From a checkpoint of a small transformer trained on Wikipedia: 16 layers, 7093 steps.
MLP neurons of a small language model. Each row is named by its layer, matrix (gate and up: input weights) and neuron, and shows model dimensions 16-111. Each number is 128 + 24 x the weight over its row's rms, rounded and kept within 0 to 255. A neuron's up and down rows have the sign that makes its largest values positive.
After each neuron's rows, "fires on" lists the tokens most often at its 100 highest values on Wikipedia text that the model never trained on. A number after a token or word is its count.

L11.gate177 [122 120 121 143 166 142 115  99 138 118 151 121 118  92 142  80 123 148 109 114 151 103 122  98 128 118 185 105  94 184 162  88 141 122  67 158 117 136 124 116 107 140  73 128 127 114 128 121 165  95  99 139 105 139 131 115 155 132 138 115 141 107 125 135 137 121 135 157 153 166 117 160 127 155 138 116 151  90  71 131 170 130 134 119 186  97 150 135 118 109 144 163 131 100 119 152]
L11.up177 [106 140  90 109 128 116 146 161  94 115 127  99 126 115 115 114  99 153 140 129 132 128 134  99 129 141 134 172  97 124 151 142 102 116 101 146 126 136 131 152 121 119  99 122 169 118 135 130  97 147 130 153 138 150 116 147 138 130 205 126 139 121 102 140 157 118 171 156  93 142 123 152 135 128 147 115 172 125  92 165 116 110 116 143  93 179 198 100 126 157 132 110 172 134  85 134]
fires on: "y" 40, "p" 10, "o" 7, "or" 6, "l" 5, "m" 5

L11.gate174 [153 132 154 134 135 115 129 145 177 113 142  97  98  55 119 143 109 135 121 142 151 130 116 116 107 196 170 187 112 191 120 172 142 118  98 127 128 168 113 136 116 176 146 135 114 124  89 140 142  88 111 128 138 113 110 101 120 127 133 141 167 142 163 164 109 109  96  77 137 111 103 148 128 132 141 122 120 132 101 135 126 133 135 131 117  79 134 162 108 143 117 135 128 110 136 136]
L11.up174 [133 118 130 188 122 103  79 125 114 141 179 136 102 114 108 119 140 135 139 157 178 144 109 153  87 117 145 106 143 104 182 138 125 108 120 102 101 117 113 184 111 167 148 130 136 166 138 144 116 138 129  95 131 159 121  87 125  94 149  87 146  98 133 137 121  97 120  87 121 146 119 120 127 141 157 146 124  97 151 141 154 150 131 107 139 137 123 113 160 162 133  81 121 126 141 143]
fires on: ";" 42, "-" 15, " ac" 13, " M" 7, " app" 5, "ro" 4

L2.gate239 [ 81 171 182 105 151 107 120 128 119 126 115  88 178 103 171 148 127 132 143 125 135 116 171 117 106 129 159 136 101 110 110 101 153 147  91 158 109 119 106 159 109 128 123 134 149 128  99  99 120 164 159 120 134 137 172  94  78 127 131 103 154 139 120 131 117 125 175 143 122 119 127  81 115 146 105 184 164  89 108 106 112 153 147 107 146 127 121 128 164 133 155 152  96 111 105 153]
L2.up239 [143 134 147 142 111  80 183 167 136 131  89  75 141 119 140 111 161 160 110 145 170 128 145 111 131 100 120 168 172 100 109 132 157 172 105 171 127 152 151  95 104 149 136 135 100 100 121 105 179 117 149 131 144 131 168 152 107 124 147 101 123 101 130 139 155 140 126 133 144 109 100 101 121 124 110 159 136 125 100 135 123 153 124 125 133 115 132 124 168 113 101 104 140  97  85 137]
fires on: "ain" 29, " one" 20, "use" 12, "ction" 5

L13.gate291 [169 116  97  79 107 129 146 130  95 139 106 100 154 129 150 126 110 109 182 130 101 181 127  75 110 148 137  91  95 128 171 149 108 136 158 112 116 110 130 127 144  77 142 114 144 126 121 103 123 132 142 117 146 118 166 142 136 111 105 144 114 123 149 114  81 103 121 130 135  95 144 138 112 117 173 146  98  98 143  85 145 131  80 161 139  91 126 133 163 132 140 106 109 169 100 111]
L13.up291 [ 80 179 202 116  90 150 122 126 154 126 102 124 153  83 165 130 121 122 121 117 107 126 122  77 125 158 151 171 133 113 118 152 141 140 131 149  89 183 113 111 101 117 137 127 113 133 122 111 143 114 129 137 115 129 175 147 157 165 139 172  75 118 140 155 152  89  89 139 134  86 125 195 150 125  81 122 121 128 151 131 159 139  99 118 146 140 156 113 148 107 149 143 137 122 151 145]
fires on: "w" 20, "-" 11, "if" 10, " se" 9, "u" 7, " |" 7

L6.gate273 [ 96 133 140 142 114 130 102 127  96  85 135  90 132 116 111  96 152 113 115 143  84 119 127 132 138 130 102 132 101  98 107 104  89 110 142 152 139 112 106  78  99 126  90 108 144 112 111  73 176 105 147 158 101  85 135 112 127 158 136 184 102 123 132 104 108 136 143 118 117 117 111 113 127  98  88 155 103 133 136 123 139 123 132 132 168 132 126 136 123  85 155 155  89 178 147 105]
L6.up273 [118 124 182 118 141 129 153 121  84 131 108  91 132 119 157 137 128  79 102 129  92 128 138 124 149 162 158 160  95 131 137  99 101 105 136 128 110 120 112 103 150 103 143 125 116 113 156 146 133 127 132 103 116 122 120 131 138 152  99 108 106 149 129 161 147  61 122 131 124 110 177  92 161 152 126  78 119 137 105 131 147 144 155  84 163 177  98 124 127 105 153 100 125 149 129 129]
fires on: "2" 37, "==" 10, "E" 8, "ip" 7, "ion" 4, "and" 4

L11.gate233 [116  95  84 148 110 158  87 116 159 143  84 113 124 135  95 138 130 104 105 128 129  89 138  93  91 135 142  94 109 104 129 130  70 132 128 101 171 130 154 153 132 141 120 154 152 132 104 134 147 117 112  97 119 123 124 137 153 120 155 137 118 108 151 148 127 123 132 141 106 149 109 154 101 106 128 120 109 150  98 140 124 139  92 113 159 140 195 122 122  95 140 127 101 132 133 116]
L11.up233 [125 138 128 137 172 123 141 116 182 119 113  83 147 153 153 155 143 102 134 127 133 156 120 111 127 122 123 125 122 120 129 110 110 126 145 163 120  94 103 119 165 118 148 148 141 145  90  69 126 117 104 113 169 121 114 116 128 139 155 122 147 159 162 133 119 184 164 156 139 169 117 126 118 111 145 150 129  89 131 126 108 129 123 119 143  84 149 138 122 106  88 169  92 114 131 161]
fires on: "e" 42, "an" 6, "k" 5, "en" 4, "a" 4

L9.gate59 [121 130 139 145 147 122 114 112 118 137 118 126 108 145 136 114  94 146 111 104  53 157  89 132 167 132  69 106 112 138 148 147 128 139 112 127 146 156 125 134 105 130 124 105 126 116 150 152 122  99 148 136 134 152 146 123 106 129 134 108 107 172 151 107 177 136 107 132 172 130 122 163 142 100 134 122 144  94 133 142 139  80  80 121 161 103  72 115  87 164 152 118 127 133  96 108]
L9.up59 [ 90 138 167 126  98 106 117 169  65 119 131  95 131 145 127  92 172 154 160 188 148 124 108 113 131  70 114 119 128  80 131 114 157 112 137 110 160 164 139 115 103 114 181 108 163  96 138 113 151 111 144 157 128 189 166 150  80 161 136 123 147 166 131 130 121 132  96 100 144 139 145 135 118 126 108 153 106 117 137 159 130 117 143 127 127  84  95 115 148 106 124 119 154 120 140 103]
fires on: "ag" 44, "ur" 19, "ord" 6, "eng" 6, "al" 5

L9.gate242 [133 135 188 108 159 124 141 118 154 111 144 138 103 120 130 146 142 130 111 139 125 105 133 161 104 136 138 115 130 107 125 144  97 161 116 171 132 134 139  95 155 143 105  94  70 160 129 126 113 136 128 109 107 113 137 111 171 143 144  72 149 144 118 121 161 117  81 189 136 109 138 117 137 131 116 147 136 179 147 134 118 135 132 121 136 166  91  96 123 157 145 159 125 122 128  97]
L9.up242 [123 132 127 142  97 140 149  95 163 144 106 155 128 129 129 104 171 117 132 165 125 124 116 175 144 128 138 153 133 155  98 187 103 153 148 130  99 168 130 125 136 100 108 150 130  88 117 135 195 123 147 126 110  83 120 128 127 117 131  95 102 165 116  83 138 152 126 124 128 128 101 128 117  95 111 114 150 113 105 128 128 136 186 179 113 110 125 124 130 114 130 136 102 154 135 151]
fires on: "he" 23, "k" 17, "at" 11, "-" 9, " Pre" 6, "op" 6

L5.gate397 [121 125 118 154 108 134  79  83  99 123 161  91 101  94 120  92 128 117 104 128 132 144 126 167 122 127 136 103 115 158 149 115 108 136 161  66 131 118 144  92 148 117 126 131 110 100 110 106 148 158 167 141  98 133 133 174 128 108  74 130 113 132 168 123 133 128 128 133 126 121  91 111 121 123 108 128 162 100 109 126 153 150 171  69  91 125 145 124 145 154 179 162 148 140  77 150]
L5.up397 [148 113 126 134 135 100 128 119 146 126 118 104  83  82 140 115 163 108  83 162 119 136 176 151 143 116 157 135 174 154 142 142 118 189 131 116 108 126 140 134 128 118 183 156 130  74 113 150 104 128 135 146  96 123 148 146 117 127  92  89  93 166 133 177 101  84  99 142 148 121 135 113 127 161  86 115 186 145 135 135 198 117 125 128 129 113 106 102 152 167 134 149 147 147 150 133]
fires on: "ack" 23, "d" 15, "oot" 14, "os" 10, "pen" 5

L11.gate445 [137 162 158 119 103 170 122 155 101 127 136 102 160  62 131 113  92 100 157 165 136 182  95 116 144 130  83 137 132 187 166 109 100 152 113 139 100 105  82 126 137 134 144 101 128 103 123  95 143 127 138 121 137 151 120 142 143 122 129 173 129 155 129 118 134 153 141 155 121 160 116 127 151 106 150 137 131 151 146 128 190 122 131 125 105 148 145 110 123 120 119 115 103 142  98 125]
L11.up445 [105 135 149 100 121  93 114 136 108  78 115 117 117 116 112 150  96 100 146 132  63 144  81  73 164 110 117 129 126 178  96  81 123 143 137 165 100 107 151 111 146 115 154 154 146 127 171  94 152 148 114 103 128 110 130 112 124 121 122 140 169 128 108 130 117 133  84 148 157 185  70 167 131 114 127 103  80 153 103 120 111  91 114 103 145 107 109 140 109  96 120 131 137  99 129 146]
fires on: "es" 26, "al" 10, " " 10, "y" 10, "s" 8

L4.gate373 [101 143 119 109 174 155 112 113  93 105 144 135 112 157 108 152 115 111 146 110 133 129  99 136  95 151 124 135 148 129 132 188 115 165 102 115  84  95 114 180  93 145 156 113 144 131 139 135 127 115 108 109 151 171 101 131 125 103  84 128 120 125 116 167 109 114 101  98  94 166 141 170 135 130 172 102 153  91  97 159 141 122  99 117 139 119 130 154 159 138 101 148 110 153 142 141]
L4.up373 [105 151 136 126 137 153 165 149  91 123 120 120 122 144 100 127 124 137 106 124 117 123 113  96 124 153 148 124 143 114 106 155 111 129 102 166 143 118 138 159 128 146 126  90 109 102 123 138  85  98 110 150 124 149 136 170 102 126 122 131 111 111 144 124 131 129 144  87 143 106 136 132 102 101 147 146 171 110  92 124 144 127  81 134 123 146 174  98 208 148 107 148 130 182 155  97]
fires on: " years" 31, "ge" 12, "ment" 12, "ff" 9, "ath" 7

L4.gate4 [106 107 139 104  94 133 132 100 161  85 139 142 132 104 135  92 108 134  92 118 154 127 149 136  78 158 138 150 101 138 146 110 124 189  79 125 122 101 163 164 143 126 142 165 156  97 108 120 122 109 123 132 134 115 109 102 163 139  59  96 132 145 126 153 118 170 120 151 117  68 126 120 132 123 108 151 160 131 117 128 152 118 133 138 163 123 108 136 116 123 151 111 157 143 123 129]
L4.up4 [137 120 127 133 148  96  70 141 129 121 105 138 126 109 161 126 122 114 105 137 147 150 154 144  72  99 143 158 138 163 137 133 107 135 101 115 106 108 153 152 104 130 139 142 161 141 124 141 121 158 145 143 114 122 125 123 154 103  88 106  88  99 159 142 162 174 160 135 105 132 153 109 119 154 140 121 163 125 104 149 166 156 106 129 127  98 129 124 120 196 143 165  81 144  86 155]
fires on: "-" 40, "ack" 25, "d" 11

L2.gate357 [143 121 125 140 116 112 122 145 128 134 110 126 104 163 101 132 175 138 127 106 105 148 140 164 125 130 133 123 152  70 139 166 148 139 117 119 156 138 142 144 133 159 104  98 137 148 103 140 133 149 130 135 124 163  91 145 125 132 125 151 154 101 123 110 166 159 140 109 163 159  71 114 108 115 104 119 106  98 113 142 159 144 130 116 132 102 107  63 151 189 145 183 157 109 155 108]
L2.up357 [117 157 131 158 105 115 109 139 121 136  87 129  72 171 115  98 139 141 149 107 117 144 126 161 165 130 144 145 163  93 151 189 147 129 128 134 178 131 138 112 139 174  79  94 134 170 108 138 116 136 134 136 121 104 105 148 114 154 121 168 123 111 139 113 146 153 130  90 126 133 111  99 100 126  96 144 117 113 139 133 166 153 122 145 134  88  85  95 197 181 127 166 143 100 145  98]
fires on: " pr" 50, " Pr" 23, " Mc" 8

L12.gate197 [129  91  73 117 135 109 122  74 125 105 123 145 123 132  99 130 129 151 157 147 116 161  86 135 103 138 111 111 132 160 126 131 190 120 115 141 137 156 107 124 111 125 143 138 110  93  72 174 123  89 133 125 149 125 119 129 129 160 110  83 122 129 115 137 106 121 114 151 139 134 112 167 103 134 179 132 139 117  92 127 138 122 102  88 116 110 195 108 120 153 127 144 107 114 148  94]
L12.up197 [126 163  95 120 112 161 125 149 133 132 152 151 151 179 147 143 145 102 120 138 161 125 137 105 157 153 136 148 143 159 159  92 131 112 128 161 116 132 105 109 150  89 156 124 128 122 131  83  86 156 125 153 156  97 146 109 146 168 123 126 110 117 120 108  98 131 129 105 124 124 149 118 114 108 140 112 157 168 152 177 128 152 150  92 106  47 150  85 148 117 155 126 153 144 147 124]
fires on: "em" 22, "um" 14, "ro" 7, "ent" 7, "et" 6

L2.gate117 [172 107  78 142  83 135 124 116 152 151 101  90 113 149 108 142 167  74 122 148 124 130 153 178 107 137 137 123 127 118 133 127 108 155 160 114 142 137 172 108 163 137  60 146 103 162 126 180 119 134 118 118 124 127  91 136 113 145 125  98 104 143 139 125 154 129 141 140 128 177  80 166 127  93 120 142 109 144 145 155 112 105 169  94 130 147 118 114 133 124 121 154 159 128 173 143]
L2.up117 [168 126  73 144  73 115 158 163 155 169 140 133 117 145 105 105 175 102 126 164  92  95 150 179 119 176 129 141 125  93 144 114 139 154 123 106 151 135 146 105 160 163  91 136  95 167 112  89 121 109 112 128 143 127 109 110  87 128 131 123 121 135 148 106  98 124 141 142 137 153 108 125 129 129 106 137 125 157 146 141 147 119 136 121 127 117  85 114 111 179 125 114 176 137 163 131]
fires on: " New" 42, " Be" 21, " Mc" 12, " Brit" 10, " Can" 6, " Gu" 5

L13.gate249 [103 153  95 120 121 164 120  86 163 114 139 177 138 125 139 169 120 153 180 150 121 127 109 156 144 131 152 114 137 151  97 151 133 121 106 158 100 136 129 142 163 116 155 170 139 177 133 150 152 150 106 117 132 103 106 170 154  84 158 168  83 155 147 166 100 163 135 114 142 141 119 128 150 109 126 139  97 136 127 141 119 121 119  92  99 115 180 110 169  97 103 174 136 155 134 132]
L13.up249 [ 90 113 104 109 131 119 120 126 136 123 167 120 142 155 136 112 111 129 155 130 130 146 125 163 141 130 139 155 101 106 144 139 120 110 119 145  89 144 105 140 114  90 147 123 152  85 140 115 137  79 155 119 101 109 125 149  97 139 134 160 113 128 161 167 132 123  97 155 162 166 147 117 168 139 122 111 140 130 120 200 156 126 146 107 116  27 149 106 145 106 151 130 127 121 114 148]
fires on: "er" 17, "ro" 11, "ir" 10, "g" 6, "l" 6, "et" 5

L9.gate54 [100 136 100 151  96 108 146 135 134  90 125 119 144 132 182 152 146 136 115 151 110  94 150 120 164 116 103 123 181 144 160 120 106 176 131 118 148 117 123 131 118 149 147 143 120 131 152 101 135 120  75 106 133 111 173 126 150  85 121 144 148 162 134 127  87 153 157 143 146 106 157 170 188 102 132 118 148 137 120  99  94 105 112 150  95 149 128 157 144 156  88 122 130 109 128 111]
L9.up54 [169 139  98 149  88 169 156 145 148 135 129 146 107  82 150 145 141 124 126 116 167 155 137 152 138 162  86 150 118 142 173 128 150 160 139 151 124 145 167 161 151 135 107 140 118 153 118 113 146 109 124  97 124 163 107 150 117 105 110 119 110 139 106 112 126 122 148  86 103  72 141 131 127 137 113 184 136 114 128 130 139 135 107 154 101 147  61 110 144 112 109 125 121 103 138 140]
fires on: " It" 21, "t" 12, "ur" 10, "r" 7, "ar" 4, "way" 4

L5.gate210 [169 125 129  86  87 128 118 123 140 146 121 113 103 130 129 116 139 131 152 120 119 103 121 125 142 158  96 132 125 119 143 157 119 161 122 178 157 109 149 174 133 127 110 116  96  86 104 105 150  97 104 156 157 109 121 137 139 158 112 130 111 116 135 105 132 128 108 142 141 110 129 161 130 154 102 116 152 134  92 133 166 127 123 121 136 103 107  97 121 159 114 118 118 129 127  91]
L5.up210 [180 118 101 109 132 123  77 153 125 122 106 110 101 139 155 117 156 137 194 140 140 132 155  98 110 163 113 188 100 128 157 156 128 149 134 145 144 132 126 132 124  71 139 101 124 101 143  98 108  98 105 165 127 121 122 143 118 136 122 127  81  95 136 122 142 106 132 166 152 102 125 118 136 157  92 122 122 177 122 113 140 137 117 114 118  98 138 153 112 144 162 105 101 149 126 125]
fires on: "ol" 38, "ed" 10, " pr" 8, "re" 8, "oin" 7, "over" 5

L4.gate87 [179 156 121 168 115 156 122 154 160 123 133 119 132 151 188 165 117 141 141  88 118 133 112 145 155 121 107 125 131 130 175 145 104 134 106 164 122 109 139 100 131 154 119 141  91 148 130 108 136 159 124 120 112 122 175 117 168  85 119 123 137 120 158 147 123  95 118 113  95 158 136 137 117 104  74 112  91 108 112 113 126 136  96 113  65 180 128 131 125  98 147  98 171 109 139  76]
L4.up87 [154 131 149 145 133 131 161 136 175 114 151 127 103 108 139 144 124 126 136 135 136 134 120 129 151 117 126 154 100 118 147 123 110 146  91 158  98  92 155 125 164 118 116 157 109 172 141 127 117 131 159 113 123  98 145  98 115  89  93 152 137 129 186 130 131 107  86 118 124 162 108 147 111 172  93 105 141 126 102 105 148  95 101 130  70 140 133  78  63  84 128 110 146  80 158 116]
fires on: "r" 45, "th" 13, "s" 10, "t" 6, "m" 5, "old" 4

L11.gate425 [ 86 139 114 122 122 114 165 117 121 106 184  74 143 114 125  92 131 100  91 153 119 123  81 121 160 162  79 169 130 113 106 155 122 103  78 139 134 109 146 115 126  94 115 121 130 148 141 107 153 120  99 135 143 153 147 145  93 155 160 164 124 117 145 136 162 161 141 138 139 122 120 120 101  84 128 128 116 108 138 168 108 120 129 118 114  99 109 111 139 126 164 138 106 131 151 182]
L11.up425 [160  76 148 139  94 150  87 140 106 162 171  91 117 109 114 162 138 165 149 142 154 111 137 158 146 144 146 127 120 133 107 147 125 121 131 123 127  93 125 125 136 112 106 170 132 152 133 113 111 156 126  99 134 164 101 128 152 135 136 162 107 106 116 159  99 104 128 131 156 132 157  50 112 130 152 117 100 128 118 150 129 131 118  96 124 131 145 121 113 104 135 131 127 123 143 115]
fires on: "==" 60, "===" 22, " =" 12

L9.gate287 [116 172 138 108  85 157 103 111 117 139 108 127 144 115 142 163 162 144 116 123 123 107 140  69  99 159 124 132  84 124 153 111 132 133 116 103 117 144 145 109 111  97  90 162  88 129 123 135 161 112 118 123 129 148 116 187 152 153 129  83 115 102 125 187 114 132 158 162 141 143 131 163 135 121 125  78 153 144 129 144 184 100 107 108 149 124 171 107 125 148 128 143  80  91 142 132]
L9.up287 [ 77 136 108 108 107  99  95 133 134 114 130 121 101 167 157 159 133 157 163 166 126 127 149 145  95 126 155 152 105  73 171 141 112 101 123 110  96 155 140 121 161 107 160 168 136 135 118 120  96 106 139 138 130 131 139 156 105 122 180  72  88 151 128 161 105 145 121 120 132 100 126 131 137 104 115 105 165 121  96  97 140 118 145  55 121 131 159 125 137 138  92 145 118  91 153 133]
fires on: "ro" 17, "an" 12, "o" 12, "v" 11, "l" 10, "e" 10

L12.gate88 [ 71 122 149 133 147 140 126  85 110 125 146 125 127 144 120 152 109 135 126 106 193 142 117 120 147 167 113 103 122 181 146 124  88 133 123 137 157 136 149  88 114 145  88 153 128 154 172 134 126  98 102 146 117 135  93 131  97 173 119 126 127 161 133 142 114 135 174 144 125 108 149 115  90 123 105 117 125 157 120 136 140 135 118 101 130 154 157 143 140 108 139 125 168 107  84 102]
L12.up88 [117 133 123 164 125 135 140 126  92 106 131  78 168 125 123 125 142 151 126 143 104 139 161 148 148 143 130 102 133 158  99 110 106 164  95 120  95 108 101 168 160  96 123 153 160 120 146  98 115  78 135 120  96 110 176 122  56 115 130 130 114 140 137 136 126 139 110 153 116 156 105 102 128 124 135 109 128 134 161 141 154  98 160 122  97 107 135 118 133 107 168  74 111 169 159  99]
fires on: "and" 27, "1" 18, " a" 10, "ens" 8, "es" 5, "f" 5

L8.gate303 [110 122 107 117 108  79 149 135 129 180  93 153 137 127 146 160 103 166 110 141 127 136 167 153 116 138 154 111 138 109 129  87 119 123 113 131 147 161  83 159 128 129 149 129 160 147  95 128 169 136 131 136 162  97 158 119 140 156 130 168 165 100 159 125 140 146  97 119  85 117 116 122 123 131  87 108  92 125 127  92 135 117 123 134 163 158 158 115 129 183 146 126 111 111 156 138]
L8.up303 [107 119 102 111 104  98 155 176 168 134 113 138 129 144 156 138 113 145 158  83 165 121  97  84 100 132 104 114 122 117 136 133  80 116 107 124 139  86 123  72 126 102 121 144 163 136 181 156 146  91 131 134 161 143 128 163 135 124  72 132 151  93  96 108 132 144 155 124 121 107 107 136 143 136 133  73 114 141 103 181 147 143  71 146 107 122 124 149  99 169 113 118 116 122  95 159]
fires on: "v" 28, "f" 23, "an" 13, "a" 7, "at" 4

L9.gate110 [111 122 130 118 112 152 110 107 127 118 135 138 114 132 157 130 131 101 144 131 165 132 109 103 172 126 148 110 101 151 103 125 136  83 159 140 108 113 158 138 145 121 135  84 149 149 154  99  66 130 125 132 146  98 124 126 119  81 138 127 108 172  96 132 129 106 115 145 142 118 123 116 133 106 162 158 152 148 136  96 110 142 125 102 141 135  90 153 136 111 131  67 170 139 123 111]
L9.up110 [103 134 164 139  79 133 126 131 104 150  99 127 118 154 107 157 131 135 166 115 133 114 125 118 130 119 120 102  92 108 151 130 193  91 126 128 170  95 119 150 113 127 132 175  61 108 157 130 153 125 118 152 122 138 137 125 128 157 102 132 132  75 133 161 132 133 126 123 171  99 138 148 151 101  93 137 123 125 163 112 110 127  95  88 116 153 144 107 116 135 166 126 146 122 174 129]
fires on: " |" 70, " /" 16

L6.gate100 [166 117 168 118 125 134 108 102 116 116 117 120 148 141 161 114 125 136 136  98 120 134  98  91 106 122 118 113 134 147 163 133 135 101 131 114 132 134 110 155 120 145 159 153 114 138  98 113 154 127 138 123 123 100 129 106 107  86 164 162  81 135 154  82 120 126 139  84  91 116 149 131 108 111  97  98 126 105  98 116 102 138  95 123 119 116 177 108 165 115 180  98  98 131  89 109]
L6.up100 [128 131 136 121 169 143 131 118 109 131 140 150 140 128 123 132 102 164 132 119 134  78 110 137 130 114 147 122 178 115 144 140 149 111 145 169 137 145 125 163 131 167 163 176 112  90 142 138 180 150 103 104 177 113 152 175 174 121 119 130 131 118 136  93 152 153 141 123 122 142 126 109 104 149 166 103 150  90  72 157 110 152  75 134 138 120 160 114 144 143 131 116 144 123 123 147]
fires on: "i" 29, "om" 19, "ri" 8, "im" 8, "ik" 7

L13.gate98 [187 131 135 112 123 143 158 123 125 152 131 107 133 102 162 125  95 123 124 144 110 167 158 103 164 154 120 109 110 149 178 102  83 119  84  90 144 123 129 121 130 112  94 112 112 141 137 145 130 133 130 164 108 101 124 145 114 163 127 147 113 160 139 141 113 142 123 161  97  80 130 125 154  93 148  91 105 101 186 136 138 173 156 134 140 146 162 123 170 110 127 136 117 122 126 186]
L13.up98 [136 148  99 116 148 108 147 120 160 158 145 111 118 143 145 164 112 146 165 123  95 132  99 168 171 146 148 131 140 131 125 124 140 160 108  74 119 147 146 125 113 106  79 100 162  82 102 111  82 106 153 118 126 135 100 108 142 139 142 129 143 147 136 150 114  97 142 133 126 112 153  98  99 150 147 151 146 128  77 146 123 128  99 135 138 182 124 130 113 144 123 140 100  77 127 147]
fires on: "-" 38, " Al" 22, " De" 6, "b" 6, "l" 5, "o" 5

L6.gate363 [ 98 122 129 144 131 134 112  85 157 103 125 115 142 138 116 125 103 146 171  84 125 112 151  76 137 143 142 111 137 160 165 119 160 112 137 104 114 152  71 148 108 126 135 138 131 116 106 112  79 135 157 147  89 119 132 101 141 119 144 155 154 148 132 130 118 136 147  99 105 115 136 121 107 114 122 117 109 137 114  91 131  94  86  91 147 136 154 139 113 167 178  84 139 144 141 141]
L6.up363 [133 141 131  99 115 108 179 159 136  88 135 123 176 130  98 178 127 143 165  98 129 133 121 121 131  96 100 156 126  99 122 107 108 102 142 160 143 128 146 127 119 118  95 118 122 156 126 138 128 140 123 130  99 106 141 125 163 120 110 142 130  84 141 123 134 180 130 159 143 126 119 116  92 128 139  96 104 123  96 141 129 122  70 141 164 131 126 105 129 111 131  50 134 126 152 105]
fires on: "i" 52, "v" 14, "ri" 7, " p" 5, "man" 4

L6.gate199 [140 136 123 156 132  93 154 169 105 147 115  88 163 131 109 116 116 134 130  98 120 139 108 124 171 135  99 104  79 142 132  98 132 132 125 108 103 177 102 128 121  96 147 156 168 104 152 126 138 101 122 106 154 137 138 138 115 158 126 115 173 153 159 106 132 169 147 168 171 138 136 104 177 114 107 145 116 112 138 106 121 133 129 149  93 109 112 161  92 163  92 167 152 110 125 126]
L6.up199 [135 111 138  84 118  85 125 151  93 114 119 108 129 126 153 136 102 144 130 121 107 155 115  59 119 164  77 119 143 110 118  85 118 116  96 186  77 133  99 132 133 113 131 115 130 140 109 149 143 131  89 138 151  88 108 117 130 152  87  81 115 134 138 121 118 129 124 129 132 161 114 119 155  95 133  58  96 123 102 153 115  76  99 129 127 134 143 161 125 105 137 108 109 108  84 138]
fires on: "al" 80, "an" 7

L11.gate355 [181  84 167 147 156 149 144  96 127 127 147 126 150 129 129 122 133  95 129 152 128  73 175 174 120 134 178 148 138 112 132 113 115 130  97 101  93 136 142 103 114 116 103 111  99 163 130  97 169 148 112 147 131 111 117 110 131 157 134 122 134 139 124 153 129 125 104 157  80 125 121 144 136 136  98 125 114 144  80 180 150 135 122 101 124 114 114 118 144 157 153 113  85  92 112 165]
L11.up355 [106 141 129 152 162 148 167  80 133 135 149  91  85 134 122 102 151 157 133 127 112  97 119 139 143 125 141 166 128 102 146 122 107 144 160 119 155 130 138 134 127 121 107  88 166 145 114  78 131 153 124 149 100  83 121 161 159 129 128  95 153 125 120 163 139 123 147 180 118  76 167  98 105 136 105  97 158 155 100 135 134 140 119 113 124  94  89 129 127 141 145 157 143 148  96 130]
fires on: " |" 16, "l" 11, "op" 10, "k" 7, "o" 6

L4.gate417 [169 134 156 133  95 147  90  78 134  93 112 120 127  99  84  96 125 133 142 106 151 127 170 143  95 173 108 102 125 131 121 138 111 151 111 144 129 136 171 142 110 138  88  88 158 155 148 131 104 118 123 137  85 136  91 173 149 125 122 115 136  85 127 149 126 124 174 132  88  77 103 135 148 116 148 135 134 133 166 138 155 121 137 107 171 104 142 109 155 135 160 122 148 126 139 140]
L4.up417 [ 98 113 115 105 108 132 152 103 149 162 135 135 129 136 130 171 138 123 113 159 110 137 141 109 149  96 122 136  75 116 147 121 121 166  67 134 148 119 102  88 142 121 128 126 122 146 131 152 144 130 130 162 139 112 114 144 134 164 166 121 102 143 135 143 160  91 138 167 145 164 144 139 127 138 108 120 112 133 114 143 130 146 129  61 159 161 132  72 148  97 142 126 165  87 135 119]
fires on: "." 31, "-" 11, "e" 9, "f" 9, "l" 8, "ter" 5

L8.gate214 [ 97 151  82 100 113 140  92 139 110 102 113 119  76 101 124 114 128 150 125 150 145 119 111 134 100  87 122 146 173 118 197 135 181 120 143 162 110 132 138 119 114 109 151 141 106 140 142 127 137 201 144 142 158 130 116  90 119 103 120 118  96 114 111 111 106 166 124 132  83 145 101 176 128 136 109 106 127 129 122 109 143 162 119  86  90 114 121 125 115 119 137 104 129 123 102  93]
L8.up214 [135 107 126  85 111 113 150 155  96 140  98 134 148 126  99 138 104 120 117 151 133 156  93 146 167 125 105 137 161 130 111 149 176 173 113 149 109 139 154 105 142  96 122 148 107 115 116 117 143 119 121 112 129 109  94 116  97 114 158 157 125 150 123 167 122 140 131 143 184 123 124 111 102 116 118 177 158 168 145 111  99 148  76 144 149 109 103 126  91 137  97 137 127 120 139 129]
fires on: "ar" 32, "v" 13, "ed" 10, "ud" 6, "up" 5, "ased" 4

L8.gate300 [150 146 100 123 105 165 122 158 166 173 153 162 142 148 117 136  66 126 173 148  87 126 155 123  93 121 137 115 138 124 140 148 119 131 129 142 134 145 129 105 118 127 119 132 138 145 108 126 126 106 121 144  86 150 137 124 161 147 106  79 147  96 179  64 150  64 135 105 137 131 126 151 112 108 160 146 154 109 139 143 108  96 133 112 121 132 143 119 131  98 118  87 129 105 152 144]
L8.up300 [115 146 153 142 110 155 158 143 161  98 109 134 150 131 101 121  87 121 140 127 111  88 128 160 126 129 139 129  92  80 128 103 127 158  98 112  70 129 134 103  90 133 136 153 135 150  98 119  78 136 143 169 148 156 105 130 151 124  64 137 124 125 149 122 146 139 136 118 123 108 148 101 147 148  96 148 157 153  71 127 131  98 126  90  94 142 102 193 125 104 130 147  95 148 117  99]
fires on: " U" 32, "r" 23, "ñ" 10, "ent" 8, " Z" 7, "6" 5